{"rope_base": 10000.0, "init_std_qkv": 0.0215, "beta1": 0.95, "schedule": "wsd"}
MLP neurons of a small language model. Each row is named by its layer, matrix (gate and up: input weights; down: output weights) and neuron, and shows model dimensions 373-468. Each number is 50 + 12 x the weight over its row's rms, rounded and kept within 0 to 99. A neuron's up and down rows have the sign that makes its largest values positive.
A block is one neuron, or neurons of one layer that tend to fire together. Before each block is what it responds to, as a language model described it from the Wikipedia text at the highest values.

Verb after long subject. The main verb (was, is, are, were, had been) that follows a long subject noun phrase, e.g. "the highest temperature ever recorded… was", "the only products… are".
L6.gate8:27 67 50 46 47 69 66 54 59 57 66 42 49 54 40 41 49 50 43 65 49 43 74 48 43 56 51 34 39 38 45 53 56 32 75 50 70 66 53 74 41 54 52 53 63 24 35 56 45 37 41 47 36 41 63 55 50 32 58 50 34 60 57 70 40 49 54 63 63 43 76 48 72 57 38 41 76 35 53 37 52 51 48 55 53 38 42 21 59 52 52 49 47 55 62 42
L6.up8:63 65 15 62 40 52 57 55 52 64 54 44 60 49 49 70 67 46 43 63 56 41 45 40 48 63 69 49 50 62 63 64 34 63 62 54 48 68 40 46 35 40 58 44 68 61 31 46 42 47 68 52 50 33 65 47 35 42 31 59 49 46 65 46 48 48 44 50 31 34 63 44 39 48 43 64 46 43 55 29 52 40 45 50 37 59 48 43 55 49 40 58 31 62 58 32
L6.down8:60 55 53 46 59 68 26 63 46 72 71 50 68 58 23 45 49 57 34 59 49 48 65 47 66 43 74 30 37 42 65 54 49 32 61 48 60 45 38 27 53 45 55 42 41 45 39 62 52 49 54 49 52 42 51 47 58 51 65 54 25 65 59 57 64 63 53 55 63 44 49 47 62 44 44 37 41 38 51 60 53 54 33 50 40 70 52 30 55 48 74 73 47 58 67 60
L6.gate716:58 44 69 59 40 28 50 60 40 41 29 54 54 48 48 53 55 45 61 63 60 52 52 40 56 72 56 31 55 40 58 66 51 55 53 58 72 54 60 55 41 37 52 33 51 59 52 58 39 40 61 47 54 28 38 39 40 26 66 41 38 77 63 46 47 52 46 62 62 26 45 50 50 53 35 50 52 35 38 60 53 35 68 40 53 56 47 32 44 66 60 51 65 58 37 57
L6.up716:33 38 43 40 62 42 58 40 60 44 37 53 49 46 56 76 61 21 61 45 62 60 58 74 55 64 55 50 40 47 48 42 39 36 62 60 53 54 46 43 35 45 52 50 34 68 69 42 45 50 42 29 66 30 47 55 46 47 46 66 51 40 24 41 56 36 57 69 76 42 58 51 55 55 49 57 38 45 49 48 47 50 72 46 52 60 55 53 54 62 66 62 56 52 44 46
L6.down716:50 66 62 38 49 48 53 46 60 43 34 71 63 43 51 53 70 56 50 59 69 51 55 53 64 59 63 40 32 39 68 70 44 47 31 43 65 58 46 69 61 37 37 17 42 43 61 51 53 41 59 50 55 66 41 50 69 25 51 36 56 49 43 37 45 51 62 63 47 44 44 62 46 62 40 66 48 37 39 52 46 20 34 51 33 76 50 40 65 55 62 42 53 55 35 40
L6.gate760:88 36 57 69 46 73 36 51 50 57 55 50 54 61 51 43 51 68 45 49 73 64 66 68 48 48 61 44 57 77 42 67 39 35 52 55 54 50 39 59 42 47 37 39 80 62 58 62 38 41 57 61 57 57 36 28 39 36 59 62 23 63 43 74 49 71 50 47 20 56 43 55 31 45 49 32 44 46 56 48 71 48 53 64 51 57 25 47 55 59 48 50 45 30 76 55
L6.up760:39 47 50 66 42 45 39 67 55 39 50 51 58 59 55 74 35 35 50 51 50 43 50 49 45 59 30 46 50 31 35 58 62 63 48 35 38 40 56 48 85 55 52 61 71 53 48 47 59 45 47 40 52 60 44 52 53 50 56 56 52 56 49 67 52 56 46 52 63 63 62 26 44 46 58 38 76 65 40 53 58 41 65 37 35 68 16 44 53 61 58 53 72 47 51 53
L6.down760:54 54 65 53 52 49 55 38 75 29 36 47 46 57 43 72 55 50 37 65 59 56 51 59 62 50 34 48 44 34 39 45 53 63 53 62 26 50 40 40 57 64 30 44 59 43 61 37 54 39 67 44 64 61 47 60 59 50 36 65 79 65 52 58 42 61 41 43 71 35 55 46 62 52 58 27 57 62 49 50 50 55 37 41 35 76 17 22 66 66 34 46 60 56 49 50
L6.gate1110:44 51 63 50 40 54 57 71 21 55 33 37 61 60 53 66 26 49 66 73 54 37 47 63 43 41 34 58 47 50 63 67 10 22 50 46 49 65 69 56 53 31 54 46 70 47 45 55 51 35 43 56 46 58 59 46 66 41 52 43 18 54 61 54 50 39 64 32 48 61 63 60 65 74 28 53 44 53 36 48 49 44 70 54 87 32 35 58 52 46 49 53 46 48 52 62
L6.up1110:42 36 54 70 39 43 60 68 59 50 46 33 36 50 27 66 64 54 43 61 56 39 40 48 40 52 58 45 55 64 52 68 64 28 77 53 54 37 38 38 46 41 42 13 73 43 65 65 52 28 50 51 43 59 44 56 32 51 51 33 56 41 56 42 72 62 61 48 43 52 37 67 38 46 65 42 43 50 66 35 51 29 44 52 46 27 57 43 41 47 56 21 48 53 62 35
L6.down1110:68 44 57 70 48 58 81 48 23 51 47 59 44 63 26 69 43 48 58 62 55 36 42 58 60 64 61 33 51 78 47 55 71 31 71 40 36 53 50 52 69 48 39 24 65 37 67 20 44 25 32 43 46 70 45 36 45 75 50 47 53 48 54 34 38 38 57 65 50 51 40 46 46 48 56 41 52 31 47 31 54 35 47 46 66 55 59 48 44 60 54 37 38 31 53 41

Main verb after subject. Auxiliaries and copulas that follow a long subject phrase, often passive-forming, such as "should be", "can be", "is", "were", "had been".
L3.gate1284:43 41 52 52 70 61 35 60 48 21 45 72 37 60 37 45 48 47 56 71 57 47 56 45 43 56 73 52 50 58 48 64 34 39 64 50 51 36 72 81 58 58 50 47 57 45 26 64 38 33 56 45 40 46 55 38 32 42 39 37 25 45 30 52 59 52 49 44 23 42 50 64 45 39 30 51 69 33 39 50 47 51 67 43 37 40 59 40 46 55 54 37 55 63 67 39
L3.up1284:47 41 63 45 73 59 38 54 49 25 46 72 41 65 56 50 47 46 54 70 48 52 54 51 51 56 58 41 56 64 51 68 36 40 66 44 46 45 58 71 53 45 37 35 61 49 28 57 42 31 59 45 44 39 63 40 34 36 39 40 19 33 32 62 73 52 44 46 32 48 56 67 45 53 36 47 72 39 38 52 44 45 65 46 47 44 69 44 55 57 48 33 53 69 70 33
L3.down1284:49 42 59 60 41 59 41 43 52 51 65 70 52 51 58 51 46 47 38 33 63 41 43 44 42 64 69 34 34 69 51 69 55 41 63 49 67 38 35 63 44 48 64 48 56 41 51 43 34 27 48 72 55 45 36 41 51 64 62 53 24 50 55 51 40 51 31 52 32 44 51 38 52 45 50 66 56 45 54 54 53 39 70 49 30 43 65 41 22 50 40 34 41 46 69 42

Slot before verb. Tokens right before an upcoming main verb: infinitive to, modals, adverbs after can or could, subject nouns, as in to support, can additionally connect, people signed.
L8.gate137:54 43 60 21 71 28 49 57 42 50 45 73 44 45 47 58 51 49 40 43 57 43 48 55 61 48 70 49 63 43 55 69 67 54 52 54 57 46 33 20 65 45 39 44 39 46 49 48 55 33 50 42 50 40 34 48 70 33 48 22 44 79 58 81 46 39 72 39 59 55 48 47 29 42 55 40 27 52 59 46 32 49 45 33 63 39 40 62 30 52 60 55 34 50 54 63
L8.up137:41 57 60 64 52 49 37 48 45 45 57 42 46 58 38 54 43 65 59 52 52 36 62 58 39 33 31 61 52 35 58 61 76 27 44 77 59 37 37 83 39 40 49 52 50 54 77 56 26 38 72 65 39 65 56 45 49 50 65 41 52 50 59 60 67 55 56 51 38 32 38 55 36 42 46 43 36 55 33 53 35 25 38 51 62 36 51 45 22 40 37 42 24 40 45 46
L8.down137:34 43 49 58 54 49 46 29 51 47 47 48 70 70 53 67 65 56 30 47 47 38 68 39 50 59 54 54 62 65 77 66 73 42 55 49 69 31 45 61 59 38 38 73 52 47 56 63 45 37 48 53 69 52 38 42 44 54 64 47 60 57 30 54 69 54 47 41 57 58 44 57 55 41 44 40 47 58 57 57 50 21 25 51 51 51 67 35 52 34 48 68 32 54 51 44
L8.gate536:61 41 45 40 55 30 61 47 66 53 52 54 33 33 55 61 55 47 71 53 51 72 56 59 56 46 48 68 47 24 66 42 59 24 60 52 33 54 60 59 38 54 43 43 64 61 62 28 49 30 53 58 54 46 51 42 34 54 53 53 60 32 40 59 46 66 46 45 58 38 48 54 36 53 31 31 46 57 43 42 43 42 34 38 48 41 47 41 47 45 70 56 55 63 40 58
L8.up536:57 35 35 46 52 35 47 42 48 45 63 56 47 41 49 58 38 35 69 62 54 74 56 38 37 52 69 65 45 51 56 55 49 35 46 48 19 61 60 39 43 58 68 45 50 37 47 27 42 47 33 51 58 39 41 68 37 58 49 33 58 39 64 55 51 53 67 44 63 54 59 55 58 58 36 57 53 46 30 28 58 43 44 48 47 34 57 45 56 38 61 55 48 56 41 44
L8.down536:35 26 61 66 27 29 49 49 29 44 44 58 56 73 44 51 65 50 28 59 45 29 47 47 47 54 44 43 50 58 49 49 59 45 40 36 53 50 36 35 62 31 45 64 40 41 56 71 55 60 58 47 26 56 45 45 64 41 40 31 43 49 61 40 51 56 58 61 52 60 51 58 35 42 52 53 29 49 70 45 40 58 43 58 40 39 45 57 20 51 44 47 59 55 34 38
L8.gate1126:41 61 49 72 48 77 51 36 67 67 47 48 71 60 39 58 33 56 53 56 49 35 54 48 47 40 46 22 58 57 43 42 29 46 74 30 60 40 46 65 61 59 40 48 50 68 49 55 42 24 37 59 39 38 78 53 48 39 59 39 35 58 47 64 44 62 63 69 79 36 37 47 49 51 39 50 44 31 42 43 32 44 35 56 42 70 66 37 60 63 53 24 51 58 57 54
L8.up1126:56 70 51 55 65 54 23 35 34 51 57 60 50 52 57 65 42 27 58 55 46 57 64 65 56 46 50 74 49 38 67 53 49 32 48 61 29 64 66 47 50 55 49 42 45 51 43 43 53 50 34 51 78 51 26 54 40 30 48 48 49 58 58 48 57 65 43 46 42 40 66 47 48 57 30 47 73 66 39 38 57 63 49 47 56 34 57 41 35 39 21 57 64 43 49 47
L8.down1126:42 60 40 73 47 58 48 61 77 45 52 53 61 41 47 28 20 68 43 51 34 42 44 66 49 46 61 43 53 50 63 71 26 56 37 43 49 46 64 49 44 32 47 37 48 60 39 62 51 47 45 70 51 48 41 59 55 38 59 42 21 49 46 51 78 68 57 62 64 54 66 49 47 54 42 56 59 40 50 64 40 39 39 60 48 44 50 38 59 63 67 65 42 64 54 52
L8.gate1313:52 47 30 68 59 64 46 52 57 43 55 47 34 57 47 61 50 46 45 45 64 70 67 60 59 56 52 97 56 62 41 53 58 46 65 77 41 60 38 48 56 51 42 50 41 64 48 40 49 41 68 58 47 38 31 38 48 75 51 25 45 32 60 62 49 48 66 43 24 51 55 61 56 60 47 70 38 47 59 36 62 41 40 61 55 50 64 37 44 43 34 44 49 43 39 51
L8.up1313:41 77 65 79 60 58 31 56 48 34 36 65 70 37 36 70 42 41 51 40 43 58 45 62 43 35 49 42 49 34 62 66 60 49 63 53 55 60 38 42 68 39 76 38 60 27 55 46 47 71 47 59 51 57 46 59 54 27 40 44 32 77 46 56 36 58 56 41 51 58 45 49 44 41 54 39 49 29 56 43 29 35 38 49 58 28 55 32 49 86 33 77 54 30 77 54
L8.down1313:45 53 35 54 46 69 59 55 49 35 53 47 67 25 32 56 49 52 52 39 69 55 42 65 25 57 44 49 59 44 65 77 64 51 58 61 43 37 35 56 53 39 58 67 47 36 46 56 36 62 43 50 40 59 43 52 48 34 26 47 40 56 32 37 45 54 56 53 73 50 70 46 51 48 38 53 50 39 55 65 47 41 35 38 24 42 52 24 54 51 58 63 51 64 55 49

Modals and mid-word pieces. Tokens right after or forming a modal or infinitive link (can also, cannot be, must, had to, able to), plus inner word pieces such as powerl-if-ter, Dev-il.
L3.gate1269:56 43 49 63 60 55 48 32 48 63 35 31 58 27 56 52 69 25 62 58 75 41 65 38 49 60 58 88 18 56 53 58 61 36 39 29 46 41 51 61 61 49 59 53 50 51 41 21 41 39 56 46 39 44 50 69 54 45 57 50 40 51 51 54 33 59 62 60 48 42 34 61 51 61 49 53 31 38 51 51 51 59 60 54 42 69 77 34 73 60 48 42 73 78 62 54
L3.up1269:62 47 32 52 58 53 46 42 46 48 39 58 69 44 58 34 73 65 47 41 56 44 41 41 22 53 29 45 31 54 45 63 52 43 39 33 52 59 29 61 74 63 60 55 27 47 51 41 65 52 31 48 46 48 56 61 55 29 74 29 33 32 43 42 62 45 45 46 55 60 55 50 61 59 44 47 24 62 53 70 40 73 50 63 48 61 54 15 49 50 47 52 26 61 64 49
L3.down1269:40 52 50 68 52 59 50 50 44 47 41 53 55 42 39 31 27 46 26 31 59 57 36 65 40 70 60 55 60 58 52 63 88 43 64 64 38 63 51 56 54 43 36 49 44 39 47 50 37 59 51 47 55 66 24 36 67 48 40 49 24 64 46 43 58 51 30 53 44 41 64 50 51 54 71 44 47 42 39 48 44 43 61 60 45 55 56 38 47 42 54 58 45 53 58 67

Main-verb copula after subject. Finite verbs (mostly is, was, has, were) right after a sentence's subject, plus clause openers like while, whilst, e.g. music is, Tuthill has, the dam is.
L8.gate181:54 58 44 53 51 49 46 47 52 50 40 60 49 37 30 39 66 38 25 55 67 46 58 53 44 69 45 35 39 57 65 50 50 49 46 39 59 40 49 73 51 44 30 57 39 44 33 37 50 48 44 68 49 65 64 46 69 66 40 43 38 38 47 42 41 54 47 54 37 61 36 63 61 49 52 60 21 61 44 48 57 75 61 38 52 46 73 45 50 60 55 53 34 46 43 47
L8.up181:54 55 64 62 60 64 63 45 53 31 36 50 31 63 61 38 49 47 46 42 52 29 59 53 50 51 49 44 47 57 32 59 63 37 53 47 49 70 46 53 49 55 58 45 34 75 54 52 75 22 30 58 64 45 59 45 44 69 65 65 39 51 61 62 41 50 55 74 53 48 60 50 55 38 70 45 49 36 40 72 48 66 64 59 30 56 66 50 48 46 27 62 66 27 40 47
L8.down181:45 65 40 43 47 35 40 44 49 61 72 62 48 48 52 40 67 46 46 52 49 40 37 55 45 72 52 38 54 48 78 57 57 62 52 61 47 44 61 50 69 44 33 61 51 53 60 50 52 50 44 62 61 56 69 48 54 76 55 68 68 57 36 56 49 30 47 59 38 71 38 55 36 45 50 68 51 61 29 41 55 45 52 31 58 72 60 41 42 48 43 56 46 59 39 40
L8.gate293:51 40 42 66 41 35 59 48 60 64 61 51 66 43 51 45 34 54 42 58 34 76 59 41 52 54 38 54 40 67 20 57 63 53 55 32 39 39 72 29 66 67 53 60 59 37 35 57 46 48 48 23 40 61 54 50 50 51 29 53 28 42 60 45 78 48 64 42 47 57 52 38 49 45 73 51 56 34 37 54 46 45 63 56 65 57 53 51 63 52 65 48 44 69 63 42
L8.up293:44 56 62 64 34 22 44 60 52 57 53 46 50 71 45 66 59 36 38 45 28 59 39 54 47 40 42 59 47 72 37 57 62 55 56 52 48 57 71 58 52 40 37 66 67 41 68 72 55 52 40 47 41 44 36 41 54 43 47 27 42 61 52 69 49 46 50 35 47 42 20 42 72 58 40 33 81 47 51 58 52 44 48 70 75 56 41 52 54 49 65 48 58 48 40 24
L8.down293:50 38 49 58 44 38 45 47 44 43 72 46 65 51 71 44 36 58 63 56 51 53 51 19 55 46 58 34 52 61 44 49 49 61 38 41 51 65 42 62 39 44 31 48 46 50 51 32 44 61 53 46 41 48 51 49 49 42 45 55 42 36 38 58 43 61 65 60 60 53 18 34 50 70 43 37 55 60 55 39 49 45 11 68 57 52 47 38 28 40 73 42 38 46 69 44
L8.gate970:47 44 55 68 60 53 62 52 53 65 47 21 47 43 45 59 46 49 45 52 30 41 49 67 63 68 33 50 64 53 43 57 53 52 66 72 58 46 41 40 47 59 54 49 52 48 25 52 34 46 65 75 49 44 32 47 63 46 56 48 51 29 51 42 41 70 58 65 63 58 55 41 40 61 58 37 66 39 46 48 63 53 51 52 43 69 61 35 49 67 65 52 55 49 62 66
L8.up970:40 48 63 57 34 62 38 59 76 44 54 48 37 62 49 51 57 45 40 78 37 55 47 38 85 41 45 41 43 45 35 46 60 57 80 61 60 43 73 21 49 64 40 61 56 27 12 29 67 68 46 70 40 44 60 36 47 54 40 47 56 20 59 28 34 52 48 48 63 76 50 57 48 44 57 56 40 73 52 58 45 77 50 40 19 55 43 48 41 55 58 66 45 57 47 57
L8.down970:33 33 55 53 39 64 69 53 70 61 54 36 49 52 34 55 41 62 50 69 61 49 52 46 65 38 45 44 37 60 66 53 49 42 54 58 46 32 56 62 35 52 37 56 61 41 35 65 51 91 49 71 42 38 61 47 49 39 47 57 53 49 58 47 42 50 63 46 51 60 52 49 30 51 45 48 44 41 62 43 25 73 71 47 53 37 59 47 32 56 68 60 40 30 48 50
L8.gate999:52 61 48 53 40 58 45 40 76 61 61 43 46 63 47 63 59 48 57 59 38 58 43 83 41 41 62 67 53 38 52 39 51 54 86 58 70 48 62 41 63 53 52 67 68 74 57 57 57 42 41 40 41 43 59 57 58 40 65 40 57 47 61 65 50 50 51 52 42 26 36 62 65 55 53 55 74 44 45 40 29 30 44 66 59 17 70 51 46 67 40 29 50 61 37 44
L8.up999:35 43 38 51 56 62 55 47 67 46 64 47 57 41 54 56 32 41 75 55 44 67 51 55 42 58 39 41 60 55 39 50 55 62 48 57 50 71 61 59 38 56 46 48 50 63 43 43 39 33 54 64 41 37 70 41 46 40 59 39 60 47 54 51 52 60 51 51 38 56 61 63 51 48 55 64 76 53 60 46 61 45 33 24 40 43 46 33 68 67 24 54 31 50 46 42
L8.down999:45 47 59 69 37 53 43 48 57 48 41 53 56 38 46 54 61 62 43 59 38 73 59 42 45 54 51 61 34 43 59 58 70 47 52 50 51 21 56 45 45 44 54 39 41 40 72 62 40 64 25 52 40 32 32 52 49 44 55 43 52 38 54 68 51 55 59 52 56 46 66 59 69 64 41 64 52 38 45 43 42 42 57 35 52 40 45 46 24 33 53 71 64 59 60 55

Adverbs before modified words. Adverbs and -ly suffixes that modify a following verb or adjective, often completing a split word, e.g. freshly fallen, inadvertently, also, never, then.
L6.gate315:55 65 49 53 34 50 32 55 62 54 30 36 63 42 62 44 64 38 40 52 49 56 67 29 66 46 38 62 31 55 59 31 31 66 61 40 73 54 63 51 67 59 53 62 49 56 43 41 62 57 46 47 39 41 59 53 22 30 58 45 44 60 30 40 71 52 51 40 58 46 62 59 52 52 51 63 42 46 71 49 40 73 67 44 64 44 33 60 64 39 49 27 72 58 51 48
L6.up315:50 78 74 49 45 44 50 85 52 48 44 60 55 43 53 31 47 67 73 47 73 40 49 46 63 47 38 41 27 56 87 42 46 66 77 62 57 48 50 48 55 44 56 45 71 72 47 21 46 55 18 51 61 49 59 57 45 40 36 61 42 58 41 34 45 56 43 45 37 66 68 46 36 55 36 52 40 28 57 37 67 67 47 74 61 56 48 22 39 36 52 55 38 39 44 61
L6.down315:44 42 53 30 70 65 43 44 34 54 54 62 59 52 47 53 43 30 29 63 41 69 52 56 29 62 57 46 82 35 32 66 57 29 37 53 39 44 54 50 49 40 50 71 51 29 30 82 58 42 59 61 52 63 31 46 60 52 40 58 41 46 67 49 43 65 41 54 42 33 35 49 50 63 43 38 54 66 40 46 42 46 21 57 35 55 67 51 52 59 46 68 57 60 54 55
L6.gate456:66 62 43 48 31 40 44 51 58 54 47 44 63 50 64 51 17 66 44 33 29 63 39 58 37 41 69 63 59 47 44 63 22 73 60 37 44 74 53 57 37 33 19 50 39 57 51 23 41 58 56 45 56 44 59 48 30 37 78 44 51 67 46 48 44 52 62 26 67 41 73 66 45 58 40 57 59 51 55 48 64 78 44 34 43 53 37 46 59 60 45 24 61 54 53 55
L6.up456:65 60 53 38 47 53 40 64 64 45 42 72 57 35 44 46 55 72 57 50 18 59 44 52 50 56 51 74 56 61 58 42 13 60 42 59 39 65 55 29 46 28 36 37 59 51 51 38 54 63 63 41 55 42 52 42 29 45 44 47 51 56 37 36 60 59 68 39 58 40 49 48 28 70 57 45 47 42 34 49 41 43 54 53 51 66 46 62 46 62 48 59 50 76 53 51
L6.down456:33 44 57 46 46 31 46 56 16 35 21 68 37 45 63 43 59 40 64 55 65 68 59 49 48 39 61 68 61 47 63 42 59 40 68 60 38 59 38 48 50 50 63 47 39 37 43 54 39 37 52 44 60 40 39 30 37 54 78 51 35 56 51 31 48 41 34 32 35 28 19 50 36 58 26 48 40 64 51 48 60 39 62 61 55 33 61 42 35 34 54 65 53 56 53 45
L6.gate971:48 53 58 48 66 59 45 69 53 41 30 36 48 57 74 52 42 47 42 52 42 51 42 64 28 66 28 57 46 30 50 39 51 55 64 43 51 41 51 46 65 55 23 62 50 61 54 68 62 27 38 37 70 60 62 45 43 52 65 43 49 51 44 57 67 25 52 44 61 40 60 39 44 66 51 45 35 60 65 47 46 43 43 54 49 44 48 45 54 47 33 36 52 65 25 63
L6.up971:44 48 72 49 60 55 40 37 49 30 46 58 56 64 52 42 37 47 55 61 45 60 41 47 39 41 50 56 59 53 33 42 44 25 63 52 48 50 54 65 63 60 46 43 36 59 37 66 68 48 58 50 34 70 65 48 54 67 44 54 58 51 50 38 54 38 54 74 66 45 43 41 45 63 40 41 31 39 72 48 44 38 55 51 50 46 38 35 38 42 44 36 48 46 61 66
L6.down971:29 65 47 36 59 50 41 62 66 42 38 54 38 48 55 54 45 47 39 50 37 36 46 60 42 41 58 66 51 63 53 38 66 29 52 54 57 37 47 39 58 60 16 45 45 57 54 66 71 48 37 53 41 63 61 59 60 65 52 50 46 49 46 37 49 25 68 41 70 57 62 44 24 63 44 46 23 49 74 67 38 32 51 70 48 53 64 52 51 44 21 35 32 68 50 61
L6.gate1332:48 47 29 45 46 39 58 43 70 67 56 42 43 42 53 56 43 68 71 47 57 53 93 43 72 51 55 73 56 63 50 46 61 49 67 42 47 72 45 48 62 53 56 52 72 48 47 33 65 56 65 60 65 23 53 47 34 41 59 39 60 42 36 53 60 66 46 64 57 45 64 47 47 51 49 27 54 38 68 72 49 61 50 42 36 37 41 37 52 72 51 34 65 62 30 56
L6.up1332:50 62 34 55 67 74 56 58 45 53 58 27 58 61 87 36 28 59 49 62 55 58 64 50 27 40 46 65 42 44 41 44 29 36 62 51 51 39 40 45 60 40 45 34 49 63 37 47 25 41 61 51 63 73 72 64 45 61 84 55 40 46 54 52 49 53 45 52 47 35 61 72 69 47 38 73 64 43 31 40 41 55 37 45 49 56 43 43 43 35 43 46 40 41 58 41
L6.down1332:35 73 41 44 48 63 41 59 44 54 33 64 62 61 71 32 40 45 59 52 40 54 42 40 42 52 52 74 53 59 71 56 74 30 43 54 57 26 56 50 68 47 52 42 48 40 37 55 57 11 28 43 50 58 53 51 52 47 64 50 41 70 60 55 63 41 55 37 58 57 60 43 38 48 39 48 52 26 41 50 47 72 41 54 51 39 58 44 24 49 42 48 44 75 71 32